Part of a small language model's weights.
Size: 26 layers, width 192, 6 heads of 32 (3 for keys and values), MLP 768 SwiGLU, vocabulary 4096, 16M parameters.
Architecture: RMSNorm before each block, rotary positions, no biases in attention or MLP, untied embeddings, capped logits.
Training: a variant of Muon for these matrices, 231M tokens, 7056 steps.
MLP neurons of a small language model. Each row is named by its layer, matrix (gate and up: input weights) and neuron, and shows model dimensions 80-143. Each number is 128 + 24 x the weight over its row's rms, rounded and kept within 0 to 255. A neuron's up and down rows have the sign that makes its largest values positive.
After each neuron's rows, "fires in" lists the words (lower case) most often at its 100 highest values on Wikipedia text that the model never trained on.

L6.gate672 [132 115 162 103  97 131 116 133 106 100 152 116 121 109  98 122 136 176  62 117 112 145 131 125  79 154 159 135 119 105  98 131 154 123 113 115 153 110 129 137 165 110 110 136 119 121 196 118 109 112 124 166 132 121 115 167  64 135 138 138 151  91 129 127]
L6.up672 [115 127 151 117 131 105 121 127 161 142 116  94 128 116 126 113 159 206 102 100 155 119 140 150 138 153 154 111 139 135  98 102 125 108 145 101 123 112 147 106 117 155  98 193 130 121 144 137 167 152  99 196 136 136 105 142 118 136 136 113 126 176 120 144]
fires in: "these", "includes", "industrial", "remaining", "plants"

L2.gate691 [129  79 120 150 102 155 139  86 129 141 133 119 133 124 150 151 155 122 102 119 101  71 129 121 136  82 151 100 124 111 131 134  53 171 107 130 105 136 145 110 124 122  99 187 147 121 133 118  92  95 137 128 120 125 123 104 124 119 140 154 161 117 142 153]
L2.up691 [107  93 126 122 118 148 174 119 141 141 121 141 142 114 167 146 142 123 124 112 120 101 140 123 123  91 178 117 144 104 146 141  60 171 149 138 107 154 124  92 125 115 122 161 128 135 128 112  94  89 125 144 121 138  98  92 133 121 123 165 151 131 151 152]
fires in: "where", "although", "because", "when", "while"

L7.gate608 [146 133 142 148  64 153 112 116 107 140 111 113 119 112 123 132 158 112 187  99 124 100 112 167 131  85 127 127 158 113 135 120  82 158 140 124  99 147 133 118  80  93 109 136 109 128 106 154 104 115 119 128 155 121 120  97 127 122 129 154 182 110 129 131]
L7.up608 [145 124 120 106  99 205 118 100 117 134 113 131 125 100 107 147 134 133 138 126 121 119  92 170 157  80 142 132 135 124 139 121  91 168 125 128 116 142 113 121 111 135 118 109 133 103 124 146 120 127 101 131 118 117 103 141 145 124 146 141 161 104 129 121]
fires in: "where", "when", "before", "because", "if", "although"

L6.gate199 [125 106 115 144 129  81 128 110  89 119  78 106 124 132 115 125  96 128 114 119 102  89 141  86 118 119 148 143 128  78 109 105  89 111 161 158 152 164 114 103  94 141  89 174 177 117 123 130 137 181 142 138 143 138 146 137 154 127 125 104 124 108 134 171]
L6.up199 [133 127 127 153 150 148  85 185 116 156 107 139 162 125 141 103 128 140  96 120 121 101 115 146 136  96 116 134 104 128 109 134 130 171 174 123 147 139 145 117 152 147 114 141 156 101 116 143 112 144 142 122 155 150 183  93 162  79 116 140 110 131 158 121]
fires in: "at", "and", "include", "investment"

L13.gate736 [120 127 137 133 105 122 124  87 167  97 119 123 141 121 115 146 100 145  73 101 119  88 140 166  94 157 141 117 154 175 137 135 118 149  60  98  66 142  87 130 111 127 132 124 150 104 106 140 101 133 108 134 125 175 122 146 141 130 127 119 134 129  94 128]
L13.up736 [148 108 140 118 100 131 174 111 150  97 126 117 135 131 138 139 133 134 122 128 140 123 139 157 107 188 159 115 127 139 149 129 130 152  94 145  68 124  99 135  96 128 101 126 137 101  73 119 101 119 118 187 114 140 136 155 156 134 101 118 100 103 146 136]
fires in: "since", "the", "as", "until", "by", "in"

L3.gate467 [129  77 118 152 112 149 132 168  90 153 148 117 134 103 117 104  98 122 132 116 145 118 102 107 117  81 146 138 133 110 104 147 114 153 134 174 135 100 137 139 139 120 175 179 129 111 154 134 152 148 119 142 137 115 141  90 156 132 149  89 160  91  71 136]
L3.up467 [139 107 142 161 106 135 114 148  93 148 152  94 126 101 107  90  92 124 134 119 128 131 111  78 100 105 141 133 138 103 105 160 131 150 142 177 139 102 153 120 143 109 185 164 123 104 144 133 147 150 118 134 138 128 146  91 157 123 150  90 160 102  75 145]
fires in: "music", "centre", "industry", "center", "technology", "industrial"

L2.gate652 [159  81 102 144 103  93 122 122  99 152 176 103 145  93 112 152 173 121 149 125 136 122 142 128 141  94 136 120 142 171 152 140 106  88 122  92  79 115 180  99 121 166 129 137 122 121 129 154 171 154 104 140 120 154 101 124 100  67 173  78 127 112 160  80]
L2.up652 [133  75 137 152 128 164 150 125 111 145 135 138 105 153 138 155 133 111 135 103  98 135  75 125 120 133 158 123 117 116 111  86 136  96 124  76 142 172 161 157 148 142 157 109 135 111  67 142 125 194 105 136 109 107 112 133 148 103 113 105 101 100 133 136]
fires in: "the"

L3.gate59 [165 145 160 140 149 132 133 101 126 121 106 154 138 157 136  96 153 129 123 134 162 177 112  92 104 120 153 105 109 183 148 145 112 123 121  81 127 115 162 120 135 137 131  99  82 120  98 114 159 154 133 129 133 117 153 127 123 145 156 115  96 118 133  72]
L3.up59 [164 142 156 155 119 145 162 115 153 127 138 146 141 170 111 128 133 108 125 132 160 154 126 103  77 112 159  88 111 150 151 142 109 118 103  83 129 113 124 123 132 140 135  94  89 124 100 133 160 121 122 136 152 117 121 160 119 166 152 114  97 122 128 100]
fires in: "the", "this", "between", "across", "these"

L2.gate171 [142  86 128 124 131 138 152  73 139 108 135 155 139  95 135 117 124 105 130 110 119 118 114 132 150 103 136 135 120 134 120  94 139 162  87 148 155 110 117 142 100 120 109 140 164 159 113 120 113 118 150 129 111 137 157 102 159 148 142 100 143 125 105 141]
L2.up171 [149 107 139 122 132 161 119 123 171 109 128 152 129  80 138  78 111 127 137 117 145 121 100 121 145  95 121 165 139 136 156 125 159 137 131 139 134  83 103 128 112  95 103 128 160 111 117 131 137 118 147 119  90 117 174 105 190 135 120 116 111 115 138 123]
fires in: "album", "book", "books", "artist", "song", "film"

L2.gate743 [ 86 157 108 104 115 164 102 116 100 181  94 137 131 132 111 159 118 149 121 179 129 119 136 138  92 104  94 160  93  97 135 104 142 127 126 126 154  95 138 141 110 116 112 124 104 150 142  91 135  96 127 168 163 128 134 121  95 168 150 144 128 135 152 147]
L2.up743 [104 168 122  99 125 136  94  84 119 167 113 152 120  86 132 118 137 120 133  90 164 168 132  91 104 114 117 149 113 107 105  85 110 122 137 136 138 122 112 146 107 114 100 146 111 114 146 128 157  99  85 164 123 167 128 122 108 184 128 159 125 122 128 161]
fires in: "award", "project", "open", "awarded", "graduated", "degree"

L6.gate159 [131 171 153 117 122  81 141 177 158 134 118 101 149 114 115  92 152 131 118 161 122 119 131 112 124 111 155 115 157 132 154 112 182 120 107 131 120  91 137  95 135 140 118 118 141 135 169 123 132 162 135 151 121 131 120  97 163 108 130 122 112 163 189 158]
L6.up159 [135 145 127 144 136 110 126 161 152 106 120  72 123 140 108  83 136 117 116 133 117 111 118 141 142  99 155 107 162 132 150 130 147 113 126  95  99 124  88  81 138 110 166 141 135 156 162 162 128 189 138 159 114 158 132  99 158 131 100 138 148 119 165 148]
fires in: "song", "songs", "positions", "all", "position", "blues"

L8.gate693 [162 150 116 165 120 118 127 152 131 140 112 128 116 145 138 146 153 119 136 114 134 102 138 132  97 137 130 149  98 144 163 108 153 116 143  96 141 116 169 122 111 134 137 121 169 157 130 130  89 120 147 119 151 142 118 122  90 117 133  84  97  87 126 116]
L8.up693 [102 149 183 179 131 141 121  90 151 140 136 117 108 111 119 136 183 145 151 101  84 150 161 116 134 151 118 105  97 149 139 144 153 122 150 130 135 158 152 149 147 108  91 160 153 147 145 106 150 142 102 117  94 136 118 180 116 121  91 119 142 128 103 113]
fires in: "it"

L2.gate504 [120 134 118 132 136 167 139 126 123 123 110 182 123 112 111 110 173 166  83  93 126 109 103 133 133 183 123 135 111 140 106 120 144 120 109 155 134 107 121 122 125 139 131 101 124 210  91 110 114 108 157 131 108 120 118 123 147 159 175 160 124 125 143 121]
L2.up504 [104  95 131 140 132 160 137 129 115 102 116 144 116 109 112 122 156 130  92  95  97 140  95 118 129 149 119 152 121  93  86  94 112 118 127 127 114 105 110 111 128 108 128  92 131 190 108 102 102 119 160 136 120 111 139 135 159 153 147 173 125 113 132 123]
fires in: "international", "match", "episode", "title", "contract"

L2.gate401 [148 146 159 148 112  87 164  83 111 139 109 123 149 127 108 102 141 183 103 118  96  82 120 130 182  89 104 122 124 124 131 120  92 124 122 134 139 134 122 125 113 155 121 116 142 148 112 125 113 139 139 149  91 133 122 110 142 142 114 121 159 120  89 138]
L2.up401 [160 132 160 143  95 118 150 118  92 135  99 129 154 129  96 125 117 167 116 120  84  89 116 154 172 102 126 136  80 141 127  90 125 137 138 144 128 126 131 149  98 116 160 110 130 145 110 111  97 133 134 132  96 122 112 100 145 147 120 138 154 127  91 150]
fires in: "and", "new", "news", "limit"

L3.gate299 [110 107 130 126 128 149 134  82 105 138 134 127 150 122 127  98 128 149 108 146 166 133 125  90 102 100 104 179 135  98 125 116  99 115 154 161 153 141 116 143 131  99 126 104 111  98  82 109 111  67 151 124 109 154 131 127 131 144  85 115 127 114 166 108]
L3.up299 [122  89 115 100 118 156 143 120  95 140 110 110 149 106 130 115 164 146 138 136 143 107 133  76 105 131 118 157 131  87 116 116 124 116 152 149 158 139 120 136 132  63 137 105 116 114  81  96 113  81 137 157 119 154 126 128 114 138 104  99 141 128 172 106]
fires in: "award", "medal", "awards", "awarded", "olympic", "earned"

L3.gate647 [164 125 151 108  99 132 191  95  79 132 110 139  91 116 155 141 132 133  82 129  76 135 104 103 112 153 121 106 124 168 122 145 130 133 158 138 196 109 128 139 114 108 133 155  92 136  98 138 129 109 121  92 104 125 115 108 118 191 116  81 141 159 136 103]
L3.up647 [152 106 171  97 119 144 181 107 107 123 109 153  79  90 155 162 114 113 115 146  89 166  91 103  83 146 138 110  86 123 105 126  81 153 120 158 140 102 106 133 151 129 133 147 103 125 106 140 136 164 115  97 109 122 124 120 111 185 124 128 121 119 118 138]
fires in: "united", "national", "world", "royal", "international"

L8.gate415 [107 139 163 156  74 160 119 151 148 130 140 132 148 136  92  69 165 136 140  95  94  86 139 153 136 139 119 101 166 146 101 128  95 122 119 117 124 115 145 131 129 165 110 171 121 127 177  97 117 168 140 140 121 104 120 136  64 120 115 172 112  90 135 123]
L8.up415 [ 97 136 177 144 121 166 130 153 136 121 140 124 152 157  98  40 123 121 109 115 118 131 131 137 134 159 136 100 121 164 115 141 112 102 100 113  93 151 136 143 128 135 121 133 114 124 137 133 108 168 133 154 103 134 121 145  79 155 107 154 104 106 168 134]
fires in: "near", "to", "against", "wrb", "attempts", "on"

L18.gate593 [114 123 116 142 115 134 176 130 148 162 119  93 175 158  84 131 126 158 110 129 141 122 170 159 119 128 132 189 106 119 124 103 150 117 124 132 138 116 144 116 135 160 127 155 171 115 146 171 152 163 105 101 152 131  91 108 157 126 121  94 106 104 157 160]
L18.up593 [162 138  91 152 112 154 140 101 140 130 102 111 154 143  78 170 135 155 132 160 105 132 133 120 123 109 114 134 122 105 130 166 119 154 119 136 136 167 176 106 122 170  95 159  88 136 120 117 124 136 125 134 124 171 161 136 105 113  92 189 122 146 138 131]
fires in: "and", "who", "that", "which", "what", "but"

L3.gate25 [124  85 121  75  99 102 119  93 144 133 145 142 125 168 128 134 123 131 106 155 134  91 139 160 152 149 134  95 143 128 178 101 147 132 108 127 142  99 101 137 111 159 147 142 135 159 153 141 127 161 128 138  80 132 129 131 149 147 141  97 142 143 104 124]
L3.up25 [132 102 129  98 113 119  77  94 106 139 135 110 113 138 133 130 138 144 119 176 159 105 120 171 132 138 142 106 147 127 169 124 156 129 121 125 128 107  85 116 123 124 123 109 145 104 163 166 152 176 132 146  93 107 145 133 141 141 127 103 114 107 107 133]
fires in: "album", "under", "medal", "medical", "albums", "media"

L3.gate292 [113 134 142 180  86 139 113  79 121 139 137 104 127 104 121 100 145 102 103 117  96 137 108  73 151 130 128 150 122 128  89 113 165 145 156 117 139 165 120 114 165 132 102 110 156 151 122 151 161 113 135 134 134 121  91 135 128 117 106 127 124 153 120 135]
L3.up292 [120 153 121 139 115 134 107 109  90  99  96 101 168 164 135 126  95 122 132  96 122 107 129 134 151  94 122 147 108 150 123  98 160 126 130 138 137 140 152 158 147 141 141 150 143 145 119  94 100 159 160  89 141 154 132 124 127 150 136 135 166 102 164 132]
fires in: "and"

L3.gate742 [178 119 118 126 119 121 127  99 126 139 134 132 143 138  83 184 149 108 110 142 112 114 127 128 110  97 155 102 130 120 148 119 106 113 107 150  89 158 166 122 104 149 147 133 114 142  90  97 135 128  97 140  92  84 125 110  80 130 152 117 121 106 108  84]
L3.up742 [157 129 129 120 129 125 119 116 146 124 126 137 143 120  85 160 165  91 140 119 141 143 124 113 106  89 158  80 116 104 147 101 117 119 139 133  71 161 163 140 147 119 148 123 108 114 153  94 154 139  77 159 108  85  96 143 113 141 126  95  82  93 107  75]
fires in: "the", "until"

L2.gate336 [100 164 138 135 117 120 135 100 133 120  83 135 120 132 134 132 111 166 122 168 148 125 100 117 102 130 173 124 123 151 139 111 106 138 119 100 128 123 148 146 107 162  86 118 165 101 115 112 145 113 157 121 116  96 133 157 133 145 140 114  97 131 120 151]
L2.up336 [123 164 166 153 120 146 161  85 116 113 113 139 133 153 126 108 120 131 148 141 150 138 106 152  98 143 163 127 101 135 137 120 129 133 106 141 121 147 161 142  97 127  96 135 117  96 135 101 164 130 141 124 141 107 151 174 101 146 128  99  95  79 118 171]
fires in: "time", "as", "world"

L6.gate687 [112 126 140 102 115 114 116 101 144 125 163 133 172 121 116 111 117 143 144 150  96 134 136 133 158 153 142 127 122 141 131 151 150 131 102 150 143 116 134 121 138 142 148 143 133 131 125 144 148  91 168  99 184  75 114 144 146  84 133 105  84 156 131 114]
L6.up687 [152 133 137  98 138 124 127 140 136 148 125 132 130 116 101 124 157 114 135 121 120 127 136 105 150 161 117 158 154 129 148 126 122 151 119 191 119 122 107 147 127 120 151 111 128 126 124 106 109 154 129  83 167 108 141 103 127 109 129 147 114 123 100 141]
fires in: "band", "album", "music", "artist", "summer", "athletics"

L8.gate187 [192 129 148 140 149 164 109 118 133 138 106 143 116 142 148 143 113  85 137 139 119 131  94 127 124 157  69 124 128 144  88 166 167 150 105 134 149  64 149 155  98 113 162 138 136 114 115 142 139 153 140 137 138 118  86  98 138 182 147  88 108 100 148 138]
L8.up187 [118 146 139 107 125 170 126 137  94 120 161 167 121 133 168  89 132 101 110 144 135 134 129 127 198 134  73 132 117 134  89 127 126 135  82 144 153 104 110 103  61 104 143 165 143 118 106 120 151 166 108 126 131 125 111  81 158 132 111  85 112 116  94 129]
fires in: "album", "film", "new", "films", "piano", "the"

L21.gate223 [ 94 143 147  98 116 136 183 133 148 130 159 112 132 106 111 149 129 130  96 156 110 127 138 139 123 145  97  97  94 136 151 115 118 145  94 120  52 127 107 135 115 129 114 121 143 157 130 155  99 108 126 104 146 148 120  76 138 126  67 141 142 138 175 145]
L21.up223 [180 118 130 141 112 160 152 123 122 116  94 119 138  76 130 134 120 126 159 137 139  97 121 147 134 154 145 111 129 117 144 142 107 142 118 112 164  94 158  86 179 142 115 172 127 129 151 141 130 130 100 146 149 163 174 117 132  80 104 161 147 158  94 164]
fires in: "but", "which", "that", "though", "and"

L2.gate583 [142 118 134 130 104 132  81 152 115 130 133 137 163  97 139 170 134 152 116 145 155 114 112 149 168 131 138 142  97 100 127  99 150 110 141  95 148  93 120 131 133 125 142 160 140 154 139 149 138 140 106 147 111 152 164 155 112 136 125 109 116 169 133 155]
L2.up583 [144 132 119 107 176 116 187  79  98 127  97 133 115 122 120  57 114 129 124 139  88  99 160 150 164 133 139 147 108 133 164 100 104 104  96  92 136  87 125 150 120 164 146 122 133 104 130 129 134 166 114 177  88 123 157 150 113 155 121 131  93 126  96 108]
fires in: "medical", "medicine", "media", "medal", "medium", "maritime"

L6.gate410 [145 197 126 112 128 142 144 129 173 129 211  96 131 135 149 126 141 107 128 121 144 163 143 115 135 134 157 151 149 138 102 130 121  93 152 137 114 159 102  94 116 174  95 135 111 115 104 158 120 122  77 146 143 135 135 113 123 150 160 155 109 152  89 107]
L6.up410 [153 135 113 130 145 118  91 128  89 135 158 107 112 135 155 118 220 158 119 142 122 125 118 115 101 143 169 129 150 141 103 131 135 162 135 118 137 164 135 122 181 166 113 143 117  79 140  96 138 112  83 160  71 143 127 117 117 149 124 141 149 151 127 132]
fires in: "17", "12", "10", "24", "17th"

L16.gate489 [119 152 143 152 140 102 147 125 120 109 134 120 117 109 117 114 149 106 130 136 107  92 133  98 128 118 134 135 138 125 101 166 139  87  98 127 145 141 138  98  97 108 146 134 158 115 113 133 123 133 106 101 156 129 127 108 149 111 170 135 112 103 124 130]
L16.up489 [ 93 145 155 122 155 117 171 133 132 115 137  81 131 113 133 150 159 121  82 154 109 120 124 122 120 133 146 135 108 166 136 134 136 123 131 118 149 143 113  68  64 109 135 122 149 123 138 122 131 155 137  70 136 132 101 137 116  98 164 173 146 134 141 158]
fires in: "called", "as", "name", "titled", "the"

L3.gate67 [107  80 119 175 129 139 139 136 118 122 102 124 108 164 130 147 148  83 112 124 126 128 112 134 140 132 114 187 135  68  92 143 118 148  85 128 129 134 132 104 128 107 114 112 129 116 109 152 117 105 135  82 154 128 108 146 109 119 135 132 168 110 135 154]
L3.up67 [138  78 122 204 101 135 146 143 138 119 109 134 117 147 150 120 166 104 127 137 114 137 123 102 137 154 143 180 120  86 108 154 118 141  96 140 143 146 131 100 135 109  92 126 135 135  84 136 119 140 133  84 142 121 124 147 128 102 112 148 181 106 137 132]
fires in: "not", "never", "remaining", "however", "last", "remains"

L3.gate440 [141 110 128 113 137 137 118 123 100 102 174  82 144 150 124 122 135 154 109  70  97 132 133 138 128 152 101 147  97 111  89 151 160 157 112 145 174 120 124 115  63 125 116 146 148 136 113 161 143  91  88 156 129 107 111 113 122 112 152 110 133 109  88 129]
L3.up440 [108 163  82 158 148 136 127 141 103 129 148 124 113 134 135 137 157 112 121 111 112 143 153  90 114 131  94  89 123 111 127 116 135  85 130 129 177 174 147 141 160 157 139 152 158 146 145 140 112 114  80 108 125 162 149 131 130 118 112  82 155  90 157 122]
fires in: "26", "10", "13", "27", "17", "104"

L8.gate60 [100 147 159 155  88 136 145 135 121 119 148 162 111 148 136 114 149 104 136 104 114 153 139 136 116 122 117 152 163 164 181 116 104  67 108 101 125 132 147 161 135 118 150 141 116 128 139 113 136 167 121 140 128 142  89 110 140 147 124 155 119 112 139 106]
L8.up60 [115 132 131 140  91 146 158 127 126 142 129 127 113 138 146 141 113 120 135 110 142 188 130 156 135 123 142 156 178 170 156 104 104  82 119 110 136 134 137 166 143 147 127 143 135 164 143 139 127 145 123 135 101 150 102 176 155 144 120 161 161 120 143 131]
fires in: "to", "on", "through", "of"

L10.gate677 [139 136 123 100 130 151 116 139 104 137  96 118 131 136 175 160 161 131 177 117 105 129 128  89 107  62 112 137 144 146 138 150 144 156  92  85 114 128 125  93 139 100 105 109 137 137  64 128 109 118 117  95 157 135 121 114 143 101 153 127 138 117 126 103]
L10.up677 [124  75 107 132 179 100 107 160 135 152 137 179 139 134 150 103 101 127  93 122 115 144  87 127 146 111  83 163 121 139 118 115  99 114 132 156  76 156 138 128 156 138 106 135 121 145 131 190 165 153 137 136 176 100 124 131 101 166 141 124 149 138 122 123]
fires in: "it", "this", "they", "its"

L2.gate646 [ 80 152 127  95 135 115 113 126  84  87 133 155  75 118 129 123 155 106 134 155  62 111 123 123  72 121 137 134 138 171 119 159 121 118 113 110 107  89 164 135 107 120 156 170 143 156  92 149 134 143 143  81  99 180  98 113 131 143 102 145 126 144 127 128]
L2.up646 [ 90  97 150 110 154 108  89 124 115 102 135 178  99 119 137 127 107 116 148 127  48 158 112 125  92 108 127 139 146 173  98 176 123 133 117 126 141 107 106 145  88 150 137 142 140 145  88 149 120 114 131 113 130 152 108 104 112 146  77 150 154 146 139 109]
fires in: "national", "world", "s", "road", "texas"

L6.gate350 [131 122 117 135 136 144 123 148 113 122 112 163 135 131 164 144 177  97 103 114 130 153 105 105 144 105  92 140 173 176 159 133 121 123 114 109 109 154 142 128 144  84 116 142 141 124 142 118 117 123 156 176 130 132 110 131  88 100 127 120  82  80 132 160]
L6.up350 [149  94 100 143 124  98 105 131 127 150 118 112 133 122 134 133 137  95  82 131  95 150  95 137 138  77 142 141 136  98 138  89 153 154 148  91 108 144 153 134 134 111 150 171 146 125 135 130 163 151 134 134 130 129 120 135 127 120 114 128 103  78 139 151]
fires in: "0", "network"

L6.gate422 [146 140 177 122 127 145 140 110  83 158 132 163 149 145 184 116 144 153 119 137  98  95  86 142 148  67 134 124 148 180  95 142 157 144 143 137 128 151 143 119 135 134 148 156 125 117 147  89 129  99 119 117 153 164 144 155 159  98 119 139 100 135  83 160]
L6.up422 [130 109  77 111 128 102 101  83 159 133 152 110 160 116 163 115 131 173 126 128 135  91 124 108 136 153 119  92 135 142 135 123 129 133 146  60 136 114  78 158 120 134  89 105 152 121 105 134 132 153  86 131 203 113 131  86 121 165 164 133 114 135 148 166]
fires in: "2018", "angeles", "park", "festival", "parker"

L6.gate750 [145 155 174 131 127  96 138 100 137 129 143 128 164 117 143 127 151 155 129 114 132 125 114 130 144 156 123  91 192 107 133 142 174  77 109 172 167  92 108 114 167 112 140  98 128 115  96  80 135 138 122 103  92 153 157 111 128 112 121 152 179 103 145 139]
L6.up750 [140 153 150 139 152 137 144 142 150  73 128 122 135 116  89 112 112 114 107 131 147 112 158 129  75 146 121 128 124 104 147 120 135 111  93 103 118 102 117 144 103  85 137 137 116 144 136 135 143 172 132 159 119 163 153 126 148 105 140 121 119 153 135 119]
fires in: "album", "club", "song", "band", "label", "songs"

L2.gate459 [137 112 145  86  89 105 136 110 104 133 113 117 169 139 143  91 141 121 140 111 138 112 133  97 113 108 139 150 141 164 123 142 109 131 104 130 141 148 148  92 132 180 116 143 149 147 106  97 107 151 180 147 158 178 145 156 129 144 117  95 169  93 107 134]
L2.up459 [127  88 147  95  74  98 153 110 100 124 122 147 132 121 137 118 123 121 104 139 138 130 113 118 119  90 153 122 106 133 117 132 129 113 152 133 109 161 134  88 138 180 108 130 105 136 109 145  94 134 201 100 191 156 126 147 124 169 112 115 163 118 176 155]
fires in: "some", "any", "no", "many", "few"

L21.gate539 [129  84 135 139 111 154 150 109 116 182 122 137 134 143 151 144 125 137 111 105 109 118 136 167 148 125 138 124 122 154 133 123 140 116 121 166 142  93 120 103 138 195 125 138 123  84 120 140 109 133 143  94 145 140  98 117 116 120 163 106 190 115 168 140]
L21.up539 [144  68 132 135 119 110 140  94 175 134 151 125  93 148 132 130 212 138 113 101  89  96  80 187 141 104 161 116 116 152 113 152 111 141 155 166 134 123 100 129 130 102 120 123 135 164 115 103 151 144 136 100 165 134  98 142 107 124  73 115 115 106 147 117]
fires in: "no", "not", "a", "never", "t", "all"

L2.gate558 [138 162 190 139  62  95 131 104 155 180 141  83  93 116 113 169 146 137 103 133 126 104 122 128 110  99 121 114 141 167 117 144 153 134  98 111 108 131 116 128  55 138 141 136 134  78 147  83 158 138 120 141 103  99 107 153 112 136 153 107 106 135 148 125]
L2.up558 [147 118 171 145 136 107 167 135 178 126 125  81 129 119 121 158 117 139  98 109 174 117 107 104 136 121 142 141 111 121 115 142 145  86 110  79 128 101 106 130 111 127 131 128 101  73 139 100 132 142  93 127  94  81 117 157 134 119 158 106 120  90 170 130]
fires in: "under", "as", "called", "the", "word"

L7.gate753 [151 112 155 103  98 108 109 112  82 127 150 123 136 117 173 120 130 135  94  89 130 115 152 117  92  82 128  88 108 139 118 128 133 123 147 104 142  93 106 139 163 117 120 140 148 165 167 136 153 132 124 130 128 135 159 157 160 108 109  96  97 137 122 124]
L7.up753 [154 129 128 125 120 126 148 120 141 140 170  93  96 118 158 125 115 137  94 121 117 133 124 157 154 102 144 110 164 149 154 110 118 147 101 109 146  89 124 137 119 121 151 137 110 136 100 116 169 141 131  94 152 154 140 144  94 128 156 130  90 144 117  71]
fires in: "town", "white", "world", "state", "school", "county"

L6.gate652 [126 146 139 163  83 127 120 160 142 166 124 126 178 116 102  67 136 139 108 133 165 168 132 120 129 142 139 135 129 151 172 121 144 146 125 104 108 149 155 141 162 117 118 100  91 132 148 138 126 160 151 160 163  94  86 110 140 122 107 129 141 134  99 117]
L6.up652 [139 132 133 121 123 164 129 116 137 136 147 172 169 141 129 116 136 119 165 164 144 157 182 125 146 135 111 177 144 105 160  92 112 144 167 140 106  91 163 188 146 153 145 134  90 164 137 160 129 149 127 153 156 126 113 132 141 114 131 132 125 115  85 141]
fires in: "album", "club", "band", "brother", "clubs", "railway"

L22.gate135 [142 132 106 160  82 126 149 138 128 115 155  99 132  94 152 132 178 185 133 103 135 126 131 152 129 130 140 116 128 159 138 136 134 104  95 124 116 116 141 136 148 142  83 141 143 124 122 167 110  97  97  68 145 152 144 125 145 171  67  86 132  87 100 159]
L22.up135 [164 146 149 156 135 103 114 114 131 150 120 152 129 107 119 147 110 119 127 133 128  85 125 198 129 142 106 153  98 132 168 143 110  71 110  93 144 150 162 137 155 118 142 170 105 142 135 141 132 153 167  98 148 120 112 127 147 148  79 105  91 169 164 132]
fires in: "and", "she", "who", "lee", "he"

L12.gate79 [127 114 130 179 141 149 101 120  89 143 106 164 138 130 130 132 131 124 139 178 142 123 113 147 123 129  85 139 139 138 135 122 109 142 157 179 143 138 111 140 121 114 117 144 172 143  95 113  78  99 118  82 147 145 147 120 150 125 131 134 115 107 171 127]
L12.up79 [148  97 182 154 104 104 111 130  97 141 121 147 159 140 113 175 158 142 112 111  96  77 138 142 168 116  79 127 182 186 125 109 115 155 114 139 146 152 105 107 144 106  92 156 179 124 107 115 131 134 102  92 136 140 153 152 115 118 149 132 110 137 123 143]
fires in: "one", "his", "it", "there", "she", "another"

L3.gate514 [152 135 120 128 137 117 155 109 111 125  94 120  92 138 171 150 152  92 144 142 121 164 145  89 145 131 132  96 108 155  95 147 155 114 121 113 141 134 154  96 134  93 145 102 119 121 148 133 155 186 134 188 108  85  93 102  84  54 114 152  89 107 119 143]
L3.up514 [ 88  88 153 106 146  91 165  97 100 121 113 115 115 150 124 168 139 102 118 155  84 124 130 105  98 133 183 111 140 125 155 135 125 134 139 133 141 109 151 101 177  88 181 127 132  78 111 142 131 178 168 114 130 142 127 113 104 102 175  88 147 130 121 152]
fires in: "the", "be", "based", "those", "as", "been"

L2.gate553 [140 134 129 102 148  97 155 129 142  97 105 160 134 141  96 143 166 134 136 144 140 126 105 128 147 110 159 123 155 142 138 144 118 143 113  76 162 128 147 145 122  86 141  90 119 126 137 122 146 145 163 149 151 102 123 136 165 103 169 109 140  90  99 145]
L2.up553 [143 106 132 120 131 151 149 114 119 141 108 150 135 148  96 136 145 131 102 130 126 127 103 116 125  81 155 138 136 106 125 141 100 105 113  73 158 121 133 122 131 115  99 104 123  94 141 128 140 128 182 140 173 118 134 170 180 115 153 115 146 105 102 128]
fires in: "between", "both", "same", "such", "the", "example"